MLP neurons of a small language model. Each row is named by its layer, matrix (up: input weights; down: output weights) and neuron, and shows model dimensions 0-191. Each number is 128 + 32 x the weight over its row's rms, rounded and kept within 0 to 255. Numbers have three digits each.
After each neuron's rows, "fires on" lists the tokens most often at its 100 highest values on Wikipedia text that the model never trained on.

L3.up415:153150103138122133093155072090115078139126119131145112164174154195154157131134111090121133084144115151114115117113126190076169121074080064049121086132112127085156113121156076106071192154098163098131105089094121116121137099130116149104135185168121158125108101107139154130103154115168090151146063178101148145113128119178212139114108118109133115125114119150159121132110079119177160146110120112099117120153138142125144136104152161143193169127135106168085157104176163069094143149142114130145128105150136167146114176085123129131181173135168181079114129173098131126146124081177156140
L3.down415:105132065140117137107212143110094107108127178106123146107132134170177153133050110108153140110158149149148101137123042141136105164104127200132174107103093154154177149116111118149123156139101138173099135086119167104105163179088126177111131179177152069144130114128145153133137107146149070091156055143160123140102060164157096126148128140164153164167072133124105119129147083124132173133132165121115120160133102154135126170159119108108073111035104178115119167215117114094139152160102114146146109061160082127109129060123166092195107182111160124132106143114120129114053098121113163098
fires on: "ip", "ib", "p", "ord", " mi", " km"

L8.up480:161118131137121136107093147171131149137150141179153120120141134164177136116129133155124162118133122085145132132143158162117143130113139119105130106101086155161154152127118162113161135086099140095070172146185116116175135123105145139131134072127152122158137177141118108105131100175055102153145131121097155174114150131171113109136156131184152139167137145059187124156110075144126103109147101124133123103116075108126151098132103144060211128158076137162138140109156201148126091120140170119207115204120147090113172116159076195111095033143149191079083146104109140066157120055152091144
L8.down480:074102096086168168167114133169127139131075123103148158130154159154155115095133132140125123116140152134120141143100129103148115123135073145096113117117176115072146113075133140144121120134086129143134095114180150061151150087113122158198145129126120107153094062088151108195135135104096156185137182110140110162149105125169118196116116153080121167141157148165135109173152154093135140060185141112170143109126157151126089132128080078179122127159117143129096110160159120079148163115110051117130120167123135142108115027111138163160046026136103109096148118139152140153091084139120160104
fires on: ";", " and", " an", ");", ":"

L11.up591:171082154126081079116087157147099164105063101156138204076106119176113099096098130106169162085137159171146156122120178148118127170110136114122122112129056094164148101037107120168113155110163149043153104065141090110132120202126085194112136080123164140164128133151116119130107127082098091086140171133133132110144099101106141179119136168139097134081141152084081171117101096212113096108112092169083089153124125142157129156181130105173056108152131117084133140139144171123129098110064154142130053138103203097071120139175143116094130168165103126145131165098132149086155138097124112199
L11.down591:131092106130090160100089129131130155131087117124132136136184164147097160149157079143118142132139136114156167142172152074117106109093142118112141108076128179124085123054188107112134128161174044103096127095127084188152129081105169152106120097159093130118103163102104066145094096163172155115113152153138151163089144155163135109146081136116151102153132149140075196144109038122127122158137129133135155100069143149134148143106095128157138100136142157175138096125162196188096160098119079170132067113141091157155150080184082109112080130131118137036152150071138130173147123156193141114
fires on: " o", "2", "20", " sh", " t", " fl"

L11.up613:146145098145129122080151099170102092106082141163087056144119162086187087147125134082164185103120118135131143131105133109061142154122167141130084118093052110175127117135156081156172154138118086140106155134160118183109133171051140080099070165164101151182111133128134142109092151149138143153081117104081108109143107157106122110137132151162120197142111095122121121139147097133167117135053143080163141121119119103150096169120100107085202184117147101178077153108139126065110136109185144089073123139110068084121111171176143111106173162163099102126153152090201090126158150136111026146
L11.down613:119132100102155145175150114082122090085162102117097167143142120111114116144121173132144087176129087143121135157122101136148102165127119059081157140069168198141117116143084135146092123081106120103135147102097122126130176098141175070187147140126175088103133097138091127152173115161123170084126159111130163143087087134158194178103148145158182067119109139149100077142092169086091111094136163124112059115136148144083157147116089140143112062059116111188230142135130116111113147124149114172113165132157213106135212172115110127110105205130075158115133154151067161155097119157185127133
fires on: " ", " W", " $", " El", " is"

L7.up843:158156087126068114157119061126126081098200064140080117094137105103144105158166151096097136110126190093100164101119110125085173186199125141151109129182197099127159088166107092173168152144090140161128117172117110096172153094103147147097128135117127165138220177084145168097112130095147136139106129124106103108109140123063097096116154126185173112143143108106064142193182128140178160083113144111132188154115160074096114071128122089145167154141109130143156136135089103079122106163130111098134150209104141169079176144116123188116128096113118149080152132131114115137101148137153158056
L7.down843:102131140122144108186139211122136101154113175085139100076117164161081126103093144138163146093138174127140131113127127096161108150090160136179054096127106135144156062144084149084136130085209066189185126150175136127096079168112155115110094160131129108153129090171094144160180084143177122202122133124118129160148133145113161173148142130152139158150124125134161138124104116124139182121247137147162173100154182146112171219086054134123106133109149138092117163119083163159106131078093202118128084142086127140116103196127091110115139113142158120123125068095105118115133108110121072118
fires on: "av", "v", "ev", "w", "u", "o"

L11.up10:087146157094161096088163128101167157132126155102028091130102116136126150103166152083104155190174036092140208113102121145136153141096082173121136115079117119123079136107167104069129157076103153140139078145135181136116055133149161151095148085142153125111127125125116135155131143152130142109123077153160117122126160095112174132067196101115149081145148099123159156137098096071097116157111150159138136088194121142122132114138111155146105169107111143196117131105162100125146133167133142043099124083097158104140126130175126128076154175114129071178098137119120127122096126118087072145
L11.down10:100123138148125154141098087104060120122145131148118170156120087161147165151110110186142206178133189142115066156151130168127118161103137125147079173173122165074177102170116120107136114115144147140134172103160165121116093139102127134117139092060139093097076145154191105183132047108148137137138133090098090167120161136144168157125159111146132139106150143101116113082132176199096178125146122149166112060085201170149181064155116150189123099116111088051187113117155172105107097166081150185110127146177130149083096074135093135118111081086132094117157099158154106100112141129142103144
fires on: " a", " |", "-", " l", " A", ":"

L8.up498:133106116178135126110159074106065122132151188173133079132112172164105107081178149131060128117089077172138129087108165104106161227035096082101140107135150163103141097120070170166149152132175173168127150080199132138100177158083110082104095107137139019158135077115113096132143123130142192146119103134176188097152117115039120130195157096111113125120102129148175094117150140136133118145056159109150142145128140139176129099176162142124178128119080174192159121114116133092174094162126118125121135134170117153142126161158133066087107143079106142097142149074119144145149139106126095132
L8.down498:070093131091122125157178086111144165147101142097172086127115124112193093132079073075129174173161132106138128194173100146156134161155202187054152142126099132136135110172147152132077106161166120131150099056080136163150105117163154043158120161162122182075124131094077129153102118143081090169164138119137100161099159109154166188127120100104101106165152128085100147061115148127087120139163134094125147096134164194119136195111084126140151150119105192132108112103118152103055130099092108172138135082120099134076133175100094154160110170092111133172143107174135106111133100097207126129
fires on: " ", "\n\n", "\n", "v", " M"

L12.up13:110116086184178155154118137153122158161140160150100109099113140131135077158095073071148091057142112103090118157118181150103163117088099111197087115101107059130084159102065094126112117134094203088153148149139075098116142193095142064152090156129121078089118155163135125132148140119110149116148138146116123130136084117152154141126155116173143138106093124067142055135172150133133132090108155106149126126127117055092081172135143155108146130048124176200208167120130190164113096127138117169087100051154076126118122128189107132109079200144146151152139103100097116117096163169165089121
L12.down13:118123171108101142158097069145102135169094120118143139174168120133132108100117148132100127089146101092115154046111155160163152123126139145175123129111126164076067078174173152097141155114098139174140089088109096110113105110169122000188090129175094117094090118164127109133135154150126166128162127127168090213124114173125144131138092134190132162107105120108046104092130184097109136092098062141128128070117092133098172107083070097094122129091187132097148139117116124112108089070130127142129137105169178134171122190092095162092102135097102092156094186156137132147189135103137108197
fires on: " "

L7.up538:147135132110089111142131163128147204136133125129105159094170121143129143134151094122166084111170047119123122129113209132110132158113108071119167149096129129131112112148141117132107119108118160101136097126096141043123119165124146162136119147112080118157143108144099149108170118173130151091121150163107169162073167144127082112197133133155139121137136084095186118117155134085167143165100112154145142170131119121121138137080113156153081096077106135148230088127192120104129128107133100199142100086184155126142140107176153160161192083157060143115132103124122129118121199094188068161
L7.down538:131230149090118122119121153101115160146125120170160120154108169178150095172139133181130099113208140112116161095124112109087178167125192068119166125135144105174079115121141194103127120153094181114112128135134070098141114144133113073146103133096137085118054115114105080071091136156059138174161132107147064063166127108110116131163150111081139196129120115143089169103145101148122124149172148129098127103122114124118114153129148167121112101169146124126197057155119106158075166172112146143088078172159114089094110112101090208142076113087082097146112147149121088093145118142220132147
fires on: "/", "}", "ology", " "

L11.up137:091107108124172146119114117124173143107126150147097134079066156092129059139163181103140101042112078136132198167132101124124144163155205125119126153130124091127079113112150114142076077172134132157161122147126134151138157126121110069124179111121078116100139170143104173149106140108095211138084129105131108093093179150130124137091141119161065122173153158168187070113153116097200079114143123157091168107076122090108143100166128200127141102129093164175182129146103099150175204140124119118132134132199148149189127154122138105151131127131092111136151150139135168085166081103091116093
L11.down137:158133133143081130125109144145183171109105092216119116165144186133163128103115077192112082144144098111154103175124149154137107077104066089115126093111086152136115125092124074112125147121091129095083146180140138134151152168148129119110135164117179119074133085142160135154147167181069192140187151118134144160098116119127158115077109145201102174148124125116037130131090110132128162181138122199143090151059139105133099078117133077146141134101147120085123136124148154123130111134100090167079187139067173118099123111103168115144153133077146142129116135130122046153118155120126087147
fires on: " M", "ol", "om", " L"

L11.up26:069125138136122185158136156123147166147146131136070104112078116143121063191128153134110084120193061112123136132154104152069148115121142114151183135085074156124071121106104109058066135123142176105145091099114093153052140115114138093129154143127156141116105189185160109115108159142140191137079110144171126148075150158112128116114115148163140113065160100131157105148154175127085169111087140092112147147118132098131119174146114199154165116101159122161148128146095103147068160163097156095148123100159083144184098148112182121095164113109148049142093154115132135116132161133154119135
L11.down26:107117114192145139162122136142090111088135135141137094132080110125135120149124178123187062075129142111081122144142115136083142116128138150161091144168125167125156040130149101138121072096111135127117135150093149156101155143118005053117095152162090121089159138150088106084155172203164121079186169149166108133113115128104144166134129170146107173150133168062128132114121125087134137106076142149136134146128115118097169115169046172119163112166090100119155111166078104112174182085095161103158164120156107126161132191134136164087138139116142058155108114113096124132115101136164130070
fires on: " ", " H", " M"

L11.up678:124127069131104130170120173043147167131118226094113077106076077100157109118138114126067162105139134130115123122174138125092080109134170127143114130165067153173110109120142114144138111118095180093191154115151170192115151083174180112164137169098173130094148179092146089136129158140160086112184173161104123162131118121139144144083164114144112144149124122052111149083110110114136034133157116140195089063173172165112182119153100121113124155150201134153105166173116097138061109146100165116147100101188137102124169112134120157087095153225200124148093181146109126110121114086130119115
L11.down678:104116126120156159145169079165128140126154111148128175141114175151082111135144122125210103157143144127111171162109177121086125146138119105126158198106167101170152154154101126152077134111156066105132121096109089127141116151063054124115105099116107194199067133125109142101086100070111130143122156106165123110159102161145097105095075130116176127101174160110115147103135144133114205179143130150046173198108081099131103149083132189103141089157071112101169066130095150102127116113156101183124118132110163150101142153081121102187161064119108145072079103102176130184162132135107122145
fires on: " G", " American", " Australian", " could", " had", " has"

L4.up683:164145089157153139188173136039152084123134158159090099158194097132191086116094193080115168117121202101143167098136087168099139111158066053120160151173111132151108162129164064097154104127097111114077122099091125122120160178131107118073072071138151214106161102099081109099121088120117103072139120138114175135164201139128091131086100117118113134076169150088104166160126183091152136149123144129101171154054076089117145140158080125171180159075136114093145109123093126186145096092173125151126110116165116141161090111142131150123143154089193159105138117174092116150128123137135133132
L4.down683:151134125164130153126108076114172118123112115145059142086170069171156128153090120138071128123138069168104145135140092206151117199170183038172121084147149138123156178158148144219117110094120119159113111159082164112137117100108160108136111140131129130174130133085090161158097185165157161091054075089141100145121132131060106141110175097132107128176144189091122140142089161130136090139091166121086111139131135166058048171141114099097104110155113109122082119114136149168140119132116117101089121111114098171122138155176154165112119181127118160124171137176158098158063090089157095097
fires on: "or", " main", " original", "r", "ip", " on"

L7.up92:110113166120104110093144100143046142175162108121150160147147111198147135180104144135079102063130153154101134082074145110119159181153153096171123156060154097150070093135128117093087091126214130087151156162077142184138124099160162069095166121117074160137139164104116112099088134115095151177103120120125120118171200085190138148136125123148120118141122150129118081107163167117140084118185156167114230140084122148157221111115142121166151124122143083099162124100159107119179154120140126159042156159122106104133098088098173150111092147102147139135143116183121106159142064104099153139
L7.down92:103123123153154147118132136109136166115126114145082180123121110168103104053181165142184148114125160128148125100078108192157117149090095111095081106145188102166112088138164137094166163122115098090234123138148133169182100145080136081129142156100086119158077087167125085114118126107156082087188153104175161212170102083153085100119116134129168137122106097121107171191139113111155152137105133176164110156103124118150127143101094157152123115125149184134141106123105133074085133134108136105110145057086132106168124142135072127141186114105114130144147143196137102107113133107165062135
fires on: "it", "ol", "ar", "i", "om", "ident"

L12.up794:125114096078116112137125155090169117122124178173140115150113122110156083061150102121099150144152110103107135099144066147116169162112163176163096115072119120100151152167124102166166113082121144113149104148110136139149158082173115158150170100176143154120139063121071146183153147144090123142103136167143104128139064186092147103168077134145193117146111134032153107095151142183073124149091064152158103169168205057152112115097122105167154146130062130131133079108057142109113129124122119189183100142085064097109104183166125162163125154060152176161114133139068115130138129099146150095
L12.down794:141122102076139115170132135149124159110140156156176164095122090113167070083155170137124144104080118113129094174105142108091151150126107144165103131135105111116132131106092078148131098098134161088127080153096172121088160124201146169086130127169125121161109116135107137087075160106149124160111100113152165122082163135114127173128154143143183079079085045141115119182122122133087158133149089099120120081093076187139097141107193146164180143149124133160097101111182093152152105121078195152111164139118131182098097095136180116115084091164187106117117177097088150132132061181125153103
fires on: " ", "-", ":", " to", " on", " ("

L7.up242:107131102176133077093096171107142100138110103151076161119141175098072171126145092086179141110117114163087150153156157111122198147107146140118134158084087063081111097140161115074159139106148119146107118137180137159179156122113178129064061149158121127109117150185159149124143070124090145161148144099153124151119145121174140096130047078139113095156157172139077093112110067132139103137124111079152119148175107117133076138089162087176107156114137123145142178089111121147168153147099107061170089113145154015137077158111122119154122179140063109083088115120103146102133180119166113148
L7.down242:159085137177122167098102139163094150129121151122186089138141090180173078117107130119110075139147112123204164115123118162106121180125115084116084137152164158189114143094110122105103118113120118155159115023167161149080099146083152111151184107137111184075118122182103099118141200121152091093119167161138171063103137109150133166097159157048119156119153086095176135082143163076125157143117145168127067158081167178182078100128121174104114111135086125147181132156128138156176157169167126132104104132126118184146105077068173054157133133099117135084124117102145156138169100130071139163
fires on: "d", "est", "ack", " back", "art", " red"

L7.up888:108090101161124092144146136157128142152119155138042151109109130142119131121144161120120174062095050111074162170115147150170121132135107170160166168173172156159059155174151127109124143097119080156123079075175114178161155125166162094157117142128155068120135182167104086143072097084109108066090161179069130088129148131150160142103136057153149121148178173109075130103194118167141122116108096146157079166177133104102140164056151095148132086127106107150108084119092091158138112135135130094121094077149116138171127089094148121172180084071088106122089157109109173146145059121114116109
L7.down888:117165110119122141134114136127151170152137142152133045132139110089098164118098108134132120140030141120149119134176111096130144098127082184132115078106142177108131155165091144139067111161132177118111115143139128162134116154203051141130117119100137176093073127075171144147125141173138111099091127157064129093135123117099135114143105114177170128095137120114128099068153158195124066137157124103124127118181086133185132087108148128085138124132094139038130084115162110133131134151125080127156116172168111153095125097129179101140116199188201161149161064139156137110114166123135145108
fires on: "u", "str", "ot", "in", " str", " Rele"

L3.up117:064120130135129107124201163122124131125120158136180120133104157099147134100111129095122154119149090137155169095161134141083211079143055092146103186171115125087109134106109247174133126108132148158130109179073125190148122147167084131143146091162071146155105126138089094097144185131089136168178159137116136105163085110129147122195144156210170090163102114067074163131089163158097164118161140091094105129109112142109151148162080118124139169125061155113141092127144074159113128133083129174090120133125116103108099124113136094117085204130123151139190123125079132147090154122127154137
L3.down117:154119123119118171126084105159136098116118160070145173160141129169131084091119150147179141186062051114119122155116114090098127087160144115167163116155167137064118084135097092124114114163064156127093114148102098121084133101142146128112149105144142051114139121102119133060144110191181119149126133079087126154067080119191184156144154136138117090160093099164144095141108173064136178098097130073121168095102104113117112157120137141135101125173156091128155135174086086100188118175121110142186138144062156132116160090162158128168145150116113145070098136150153106157109161128166075178
fires on: "art", "ict", "\"", "er", "ards", "ame"

L12.up374:124119152089154080166125128087109083095189139094141149156112187153134154139113128110178109134148141109153179121123146138050122110144187197067093151107160091090119115118101154167171133079123139212096123207137144181109130078102155090055123154172086129131151113086122142126103160164102085166147117120095132120193093102074101140206142160119195125106138104079160068072070092106125050130082127097124121133143123141115187133131169066097137111099095092130089078130120094117084118159112131147194091191155162164140161152133122118082144169153070193155108104154065167098154131123113083139
L12.down374:101125102202108136158125121166117154178147114137134148139124066119111074126134130176102070130162107133124113131110121104180135131140124228008119151138159165134081135116115134189169082107127073127124113146125168135080152099133137023073118156155170102140106117049120143104173177139127146148109112091092138070084160176104122135079091141152182121134082112145162125140162160070123133082184095159165088135174097139089069119121119155124180186150105157200160138110168091121139123159117087132138154095127124132091117092149149114120121153144110153119112116072114122162142147164196131142
fires on: ".", " ", "°", ":"

L3.up432:104134186147075107168083090163083091129127115183195191139119170173137156218087161077143171094089123104183167161125170178097118090063140136121142147176136178141173088147168102080109139133143092104142101147100158103155086112110145099128062153154078105129149156048128146150099113139187108151132116122131133135114100080149129196100113121108070136171095170091133108162134097123152133108101105143102171094099086110180147129147142173104094126097052060138095130120174131143125175155126140129121206141156131098124102117107173117118157100149123073164133152124142110135130130177143198133
L3.down432:094182156093106129159134113130152147148107119130089123143089145097081094080164161130127063191116129098069115147138187110099141094169130140112110105083039167126092154126098145098106127155154128128193122081142153140118167127163097094114112137133125136122084134145110124088102135126228131169186142109129103145099169080074147184128155073149154119141148110159154110081140088098148150145122139080091128143157083137115189124158098112180175069206146161103115142131154053071084178151087092129140137137123152169133099153196126108137154107108109152114152105132119094073175127154126112126
fires on: " of", "19", "s", "ir", "as", "oss"

L3.up576:128122187126155124145192136199123111122110106123117138169097111143174132128143058124128127092119153121183127086124149151146125116128118161056150133154131087145111113077129076128159120114162110054153145132126115110143138143197116115119104169086136157167104102123079113089112180128101108166157113136085144116108086113166146149093131059066136145183113144119058124137138088100153162145110157105124103160113128152154135133154176160127163096150130133196137157103082142089126123149147117068181157076109146080167106120153112155152100147114199061127087128106144092142164080104081119151
L3.down576:149148104116098137143113161104140150149097197139153119092147145178138104155115152118233119124150126141152110179115148107203099134155127148082126075108090170084152150154123152169125128091101119140184149137171148115083129128117110087139156164172159079079158148121083163157149158129172142157131137107149129147116130203113177133110127174125137117059078149098171063122143102118148141138121098173130078135101135136127066099076105111095113114079055159109136148167160093138090155142119129133153165096157086192078116096122145125108137126128156136114106112084091176142176183176149184101
fires on: "s", "ip", "p", "ans", "ad", "t"

L2.up884:161131087107127124096157115048163164132131141116082162138144143188149145115129190117153102139156086145137128091139083142107138044154096139142073145172186124158114091130107109116135061109108127148150150110105175086147137099186110129132115126101118119127141153072141133074036069091097171123171143182143151070146091145092143133202152114214105129122113158071155095179100126175138142102155157103140175109114140136103199137107130180106159133126112191085158082149167100118155097190192142135141149119130161125095186065136128117112106139095078132137086159119107132118119138170203113163
L2.down884:112174155142084106087165086157092201127135127122147137113111043171154124065172115176136146133123134162050129137095174176136118102144146068084120100199111100126069135120094155138129104140140136056110143081104121153098088134236193124119125067085116104101121140093146126167135150179126129146118152139132163125157137106108169101115136137138119168107109114107125103147166134140126194110097156101113117167049136124120127137115119155150120103172154102124108160120130114104128171108166119169149158087115097146126181140214166141145095031114124123116114149102089114124128094127215091087
fires on: "i", "u", "ame"

L7.up79:126132111071136036122135160144188155073147050130114092107169124100113094115116135144154163177126137108197089143100152124125137164162160056074102159169103143102149143112117106156132083110146096077091143144187127145223164154137118181150162160171064173122087095146076101183160164159173138086143138156166132090113148182141074052113121151130211155139163141166144153097099148154130128169091157106131129090107117100110082058158168114185157151084145132145123068158152152097100172120130101107087123066113118101136184167151126104077143096139134107085073129087151132115168146114109123160
L7.down79:116148137138129145162091095136107088136107092122152110100092179189160133111193096169098119098093124190122159159157117169125149130131131136137110135145086162135151110174180173094119080096173166174160103144165134066101177085135179105132133158125150130120153146131123125146071158121160102130181136152131176176119139106069141100146120114121134143088113137166080182128119106189078095127105111201112134088102174134145097167040101086159078157142126078086143172122106117079132148089110162132152122114129135085099124122126121071138077150145124061152161161147147130135183189180118096077
fires on: "e", "us", " f", "k", "o", "go"

L3.up733:125155052140137154119092135126094163159101156188122100161045066181129165138204125132098166200138134089123100109122130182114133129149143088137126100120124118148163101127157142138129098151127081156116086100049121145103174138082082162134111153090085178169109062197133119123103119156163122112200171122162132109119114133173128201173105163111099121139126072112124165120046144130145165150126142074138172132116057116106092147104112100117135107152054093114089109125153162126121166121136121160132084143169149187145115119121115109106077155093179116108112090105129133124173142049138119164
L3.down733:120082165127147128118074104150122141129092074107183127128103114115129069146113143102181170117103088076127155062138113151084169184088109072091089190126211099080127116126166122131152092170121142122126152120155123148104066157147132160149140128153104114161144118176140169070164133127099090170115102119096116150118153125082122155134137188128128142149152164165069146135143153132145090109108084185137154143132099086026144159171083120133139133085171146104152103149157153087128065101126088133156065129123109176112174183186094151120149110114067144109091211151099094166113116147093137119
fires on: "at", " On", "On", "ar", "ast"

L9.up624:193161127152058151152065106167118123115112039105118169146143185145138129079152094110105081093130137091105133142149154100092082147073154145126179129079151126152141103135081058152049110162089145112108120135156138103117113088129113130139149119199155120137167137120144175145088179176086136072115171182158148176077086166103063183120152087171151147138166146103200088142120133127124136149144093174120107131198135109126135109169092211106208130052080101163163102146089118183149102177102115100155097126105143109100105168098154131087135084113129108103140132128127160134176162105103140118
L9.down624:146092125153116085112213111134133125192112114043160104166149143137126126065111102206109171125104098176090077079109159089151054171084086134079152078185164100127144145095125114150136157142082168140119173083087137117109179142151143176158126119172163183107067131118154185132115190144119207151130137116167146129126086128131160115072100127135127147061092118104136112177145152083090102142133102147125110092103139101091178118126092101090160133053126157156148109158107112103137166145113121118120147178112144154137140044099124087120139131089146120127171087164160165148137146139089075174
fires on: ";", "t", " sub", "d", ":", "ad"

L9.up149:095169200091135142139146106090088160124189140103136123105123055119105059121105160152150145126172161104116138142097055145082146151162098099088121107116112191139160085090027182123178094072185099169103145132172117173128092131201175165158142071172152116130132122122092196128125121087141159123114150138137117124101103146125149138093171132148090141137135131130177153094181162167147148117119116101111138080149083162122137111184125114116098082167153148123091156094120143109147168081181153076092103082148116185197129175105105142099121127144118175150103102127156103112126102064076148134
L9.down149:103149157119143129114112094124128077182162100119174129089144097182123120083085118154147196112153101160128148094071104114111166142094176087145162107125094254124126124126108166154145139162098095154168128170104143191132102145101160195169194118132093085137119099121118130129085167132092103104200157101142164077144115157144159106125184134111130150144120124178102147129149095148149099102135144201074150149119124118120132101115130068131108139116165152084097144127070170121131135161124170137153091126112141143138106161086089089165124112115146175077119149154086078112057102091088169158
fires on: "M", " song", " single", " Ma", " Mount"

L2.up561:137123146129186170158157120094132129147131125119149160143185152083125154129156134139100131105141136145109155130123168135097126153144113153146128105118129146144084030130104138155139157137100155123115161202103206168111126157088084190111050149128147131106095104146072104136111097100139066106140121107136163100177115130070149133149127149110073119149182094148146175133108087097098123045121095157118163146114156080126163155101153112116140111149132049150120114166126045040090127109159182143126122086111123082151095192120163134145151124147096126147148136028138088103137089148128169150
L2.down561:097122180132071157205076098143077152112133124123116150148152136076165120158105133108153164136157100106152131112109090123102066080141124145141162153111141148080154073163149133103150128177140136129140128149122153092129093159163138175091138103141129088155117112149189083112161068088131136128180103161124073126074096156123115180094161053072183171144112172110147171143087088135116134143164129147126080187173193137099162088110115130172108107181119091144171131097209184133107124117152099154124163182122111163071130083163119135115081162156091113133165154151094148127186054149084101130
fires on: "ad", "if", " Is", "ing", "c"

L12.up247:135087187122104086148148157139157133102094109124103146084116140121132151152119146122110151163082097129097163186116137133092163126167141139137143136110139128161153091158037201101164099063162091120106161146121118175087137171168131136099152155137126143125199163150144126116168092083167119037157095130141172111141111123068123154127141136114130169045119130106111122093137122077164086118130127169077078159110106130095088157098147126142149125102186083164166133139127131131060112205066116139167100115188127080152161114181120149097118184148147161166135045157105141158178133147171135082
L12.down247:160114156118167076084119119134079129134205185096173170133147131124088095085082130106086098132110150113142072138114087123098135123057109131136159100136112077148150132103167081183102107128096115119097087195127098173154173129133023045170124166129100068106115098069072102112138121082116134124151089151088131106171144171091146135105127113160116129151108084110172092095188154139133064127141152170133119149179151093146153163140145127142097148150166131116089107166118104095132110045175112099123137137180149145125136135114184171100097167125150168164101124104107098180127128147183189176
fires on: ":", ",", "°", " "

L7.up786:059137121138104145165130120131117143173120128128144083149142112118088079121118071149100158119080107122093129140114128147111116084136179189068115186144109113112049167122054061153085172089130114179189126087136047132095092192163146138163125132113126099117099080122200080104119116102123131152146096222129080117083126135145152138147154123147158112125095126136098122127186105133119154128159134147128223146136116100113116193123134140107126088115119117138110163140161167090085149085171131152163149166179070161107132182076166165082142165164137094124080136189140139145144152091173083080
L7.down786:139108082110150074158130123088097157154086144106142095099123145140124136159108148074109080112158154112066132125117096225141153155140118122082070133126151189084091103155148132082129077127151085090127072160137119113128137121137141138123097141156121127159150155193071158138128139102103166135138135172119105141229097138161176139130143156150133162079063146185092169083099170079102112099080086139080100149154136129163146167140131106194165163092132093178153090130127102091080142143105133085118117140128190096175149112133128109048079139137162113146176087170097128131045113149101150132
fires on: " ", "c", "u", "e", "0", "ro"

L2.up819:111164114118124135143150117084074183118132102131128143116146146167102159133101140162157114161168096167083081160154112147133144123112109099151131195115134148080146132123116143079186127146070096103174197142098195171174095101156119114098097102121186140117180159110127042068122156154052139119139092114105149097124111169169132081169135109161121090103109126130127149188134116136162188076144139129123107133151137090162141138136111126080155148061210118118139135126166118109189140118203059051156174091141110059119091147115116129139097103059142124127067132091157098119107112132144177129
L2.down819:114092068108122081122160085159163120164148092135072093106108141152141069071086083133169132112094156112184129159157117080066184122117142137103155099180165092180092178136143156120122113131122153124091180144140108135172104141046168117145101071127102138066121165132167179172122144131113135126176089154106173087153139087096181036140168104139104092138139109136185141116115132140096161115104153139177109061114149196124155113132146152123114097137114120105108077102130133076130132127164082083159109150145110091128110147143194141088126143143069118158173128137132143229165159157117135121
fires on: "ed", "ide", "aged", "ied", ".", "i"

L3.up52:154117116108103097100127113100104133148115138077157113108111136054118100126119108144135111160068105080138190121132168109093148166153146078134099102143152104091144065125044121201112157152112162187164121142155127103149162122134106120143133128112130104128187163175111123098117125138120187112092138120075085142103161107052084152089139133150169079211139154156129181195136075131112123098164104108134144100154120161140057136191059134117115087154123182122167111091162167085177132223089125096111121141152126089116162147147156146098115140077117139127133098146148204147142075191167169074
L3.down52:091142206139083129155122067099162135099098138171093078098091108044086133125140095073180150133158144118119106124176107128111190135194117111180125124158133098106135122103088146127130121127096174159176099094123159120142211148138047161103113111160124063170116050118162146097131137119145111090149112131145139152117170077115144084126157115148110150110125156156194070109165094103074111117133106155162121113082105126098094130165097143105110153102204128171110075093149128102106081202155178113163131181099157136171119194102120191063133078158165166137123122078196133150168137066118144077
fires on: "o", "i", "e", "u"

L4.up261:108121082152165152189096100147079137127080173202150100094149155147122161134115186171175195121122128202162109131132113155086102104149109140082148101171105072069151124138054134170161157174157107155144073151089092132118133157085105063135087119114167146154109143170089147123119121155105099115178110144142148111173088176160137129151141112153116143093119101151120128146194161099117126186106111112094125135166127125153115169091053128070174073153114075108059106160124082169100113136115061141104078147133140095172153115149118114121150121098047115134140121155091109140148162106163106109
L4.down261:110130100122070107093138146186157131122117123112172160127137091101122073116094136108218091105089141146147117115061136116150154086116138102124144161135131138131146143105149143085081059154117117164147114101149184103123131139194179173113113093130149105170169093133172072133172105133164110119113126122135149147113202118159171119144110139159134140150110092116101118097052181120123122147091124144096130080188147120133097104138078130217107064103076124083172162100151132148131194166121080096149097109119161063122138165141155143111163158163061084148101164129103101102130124119060104058
fires on: "in", "ay", "an", "at", "ar", "min"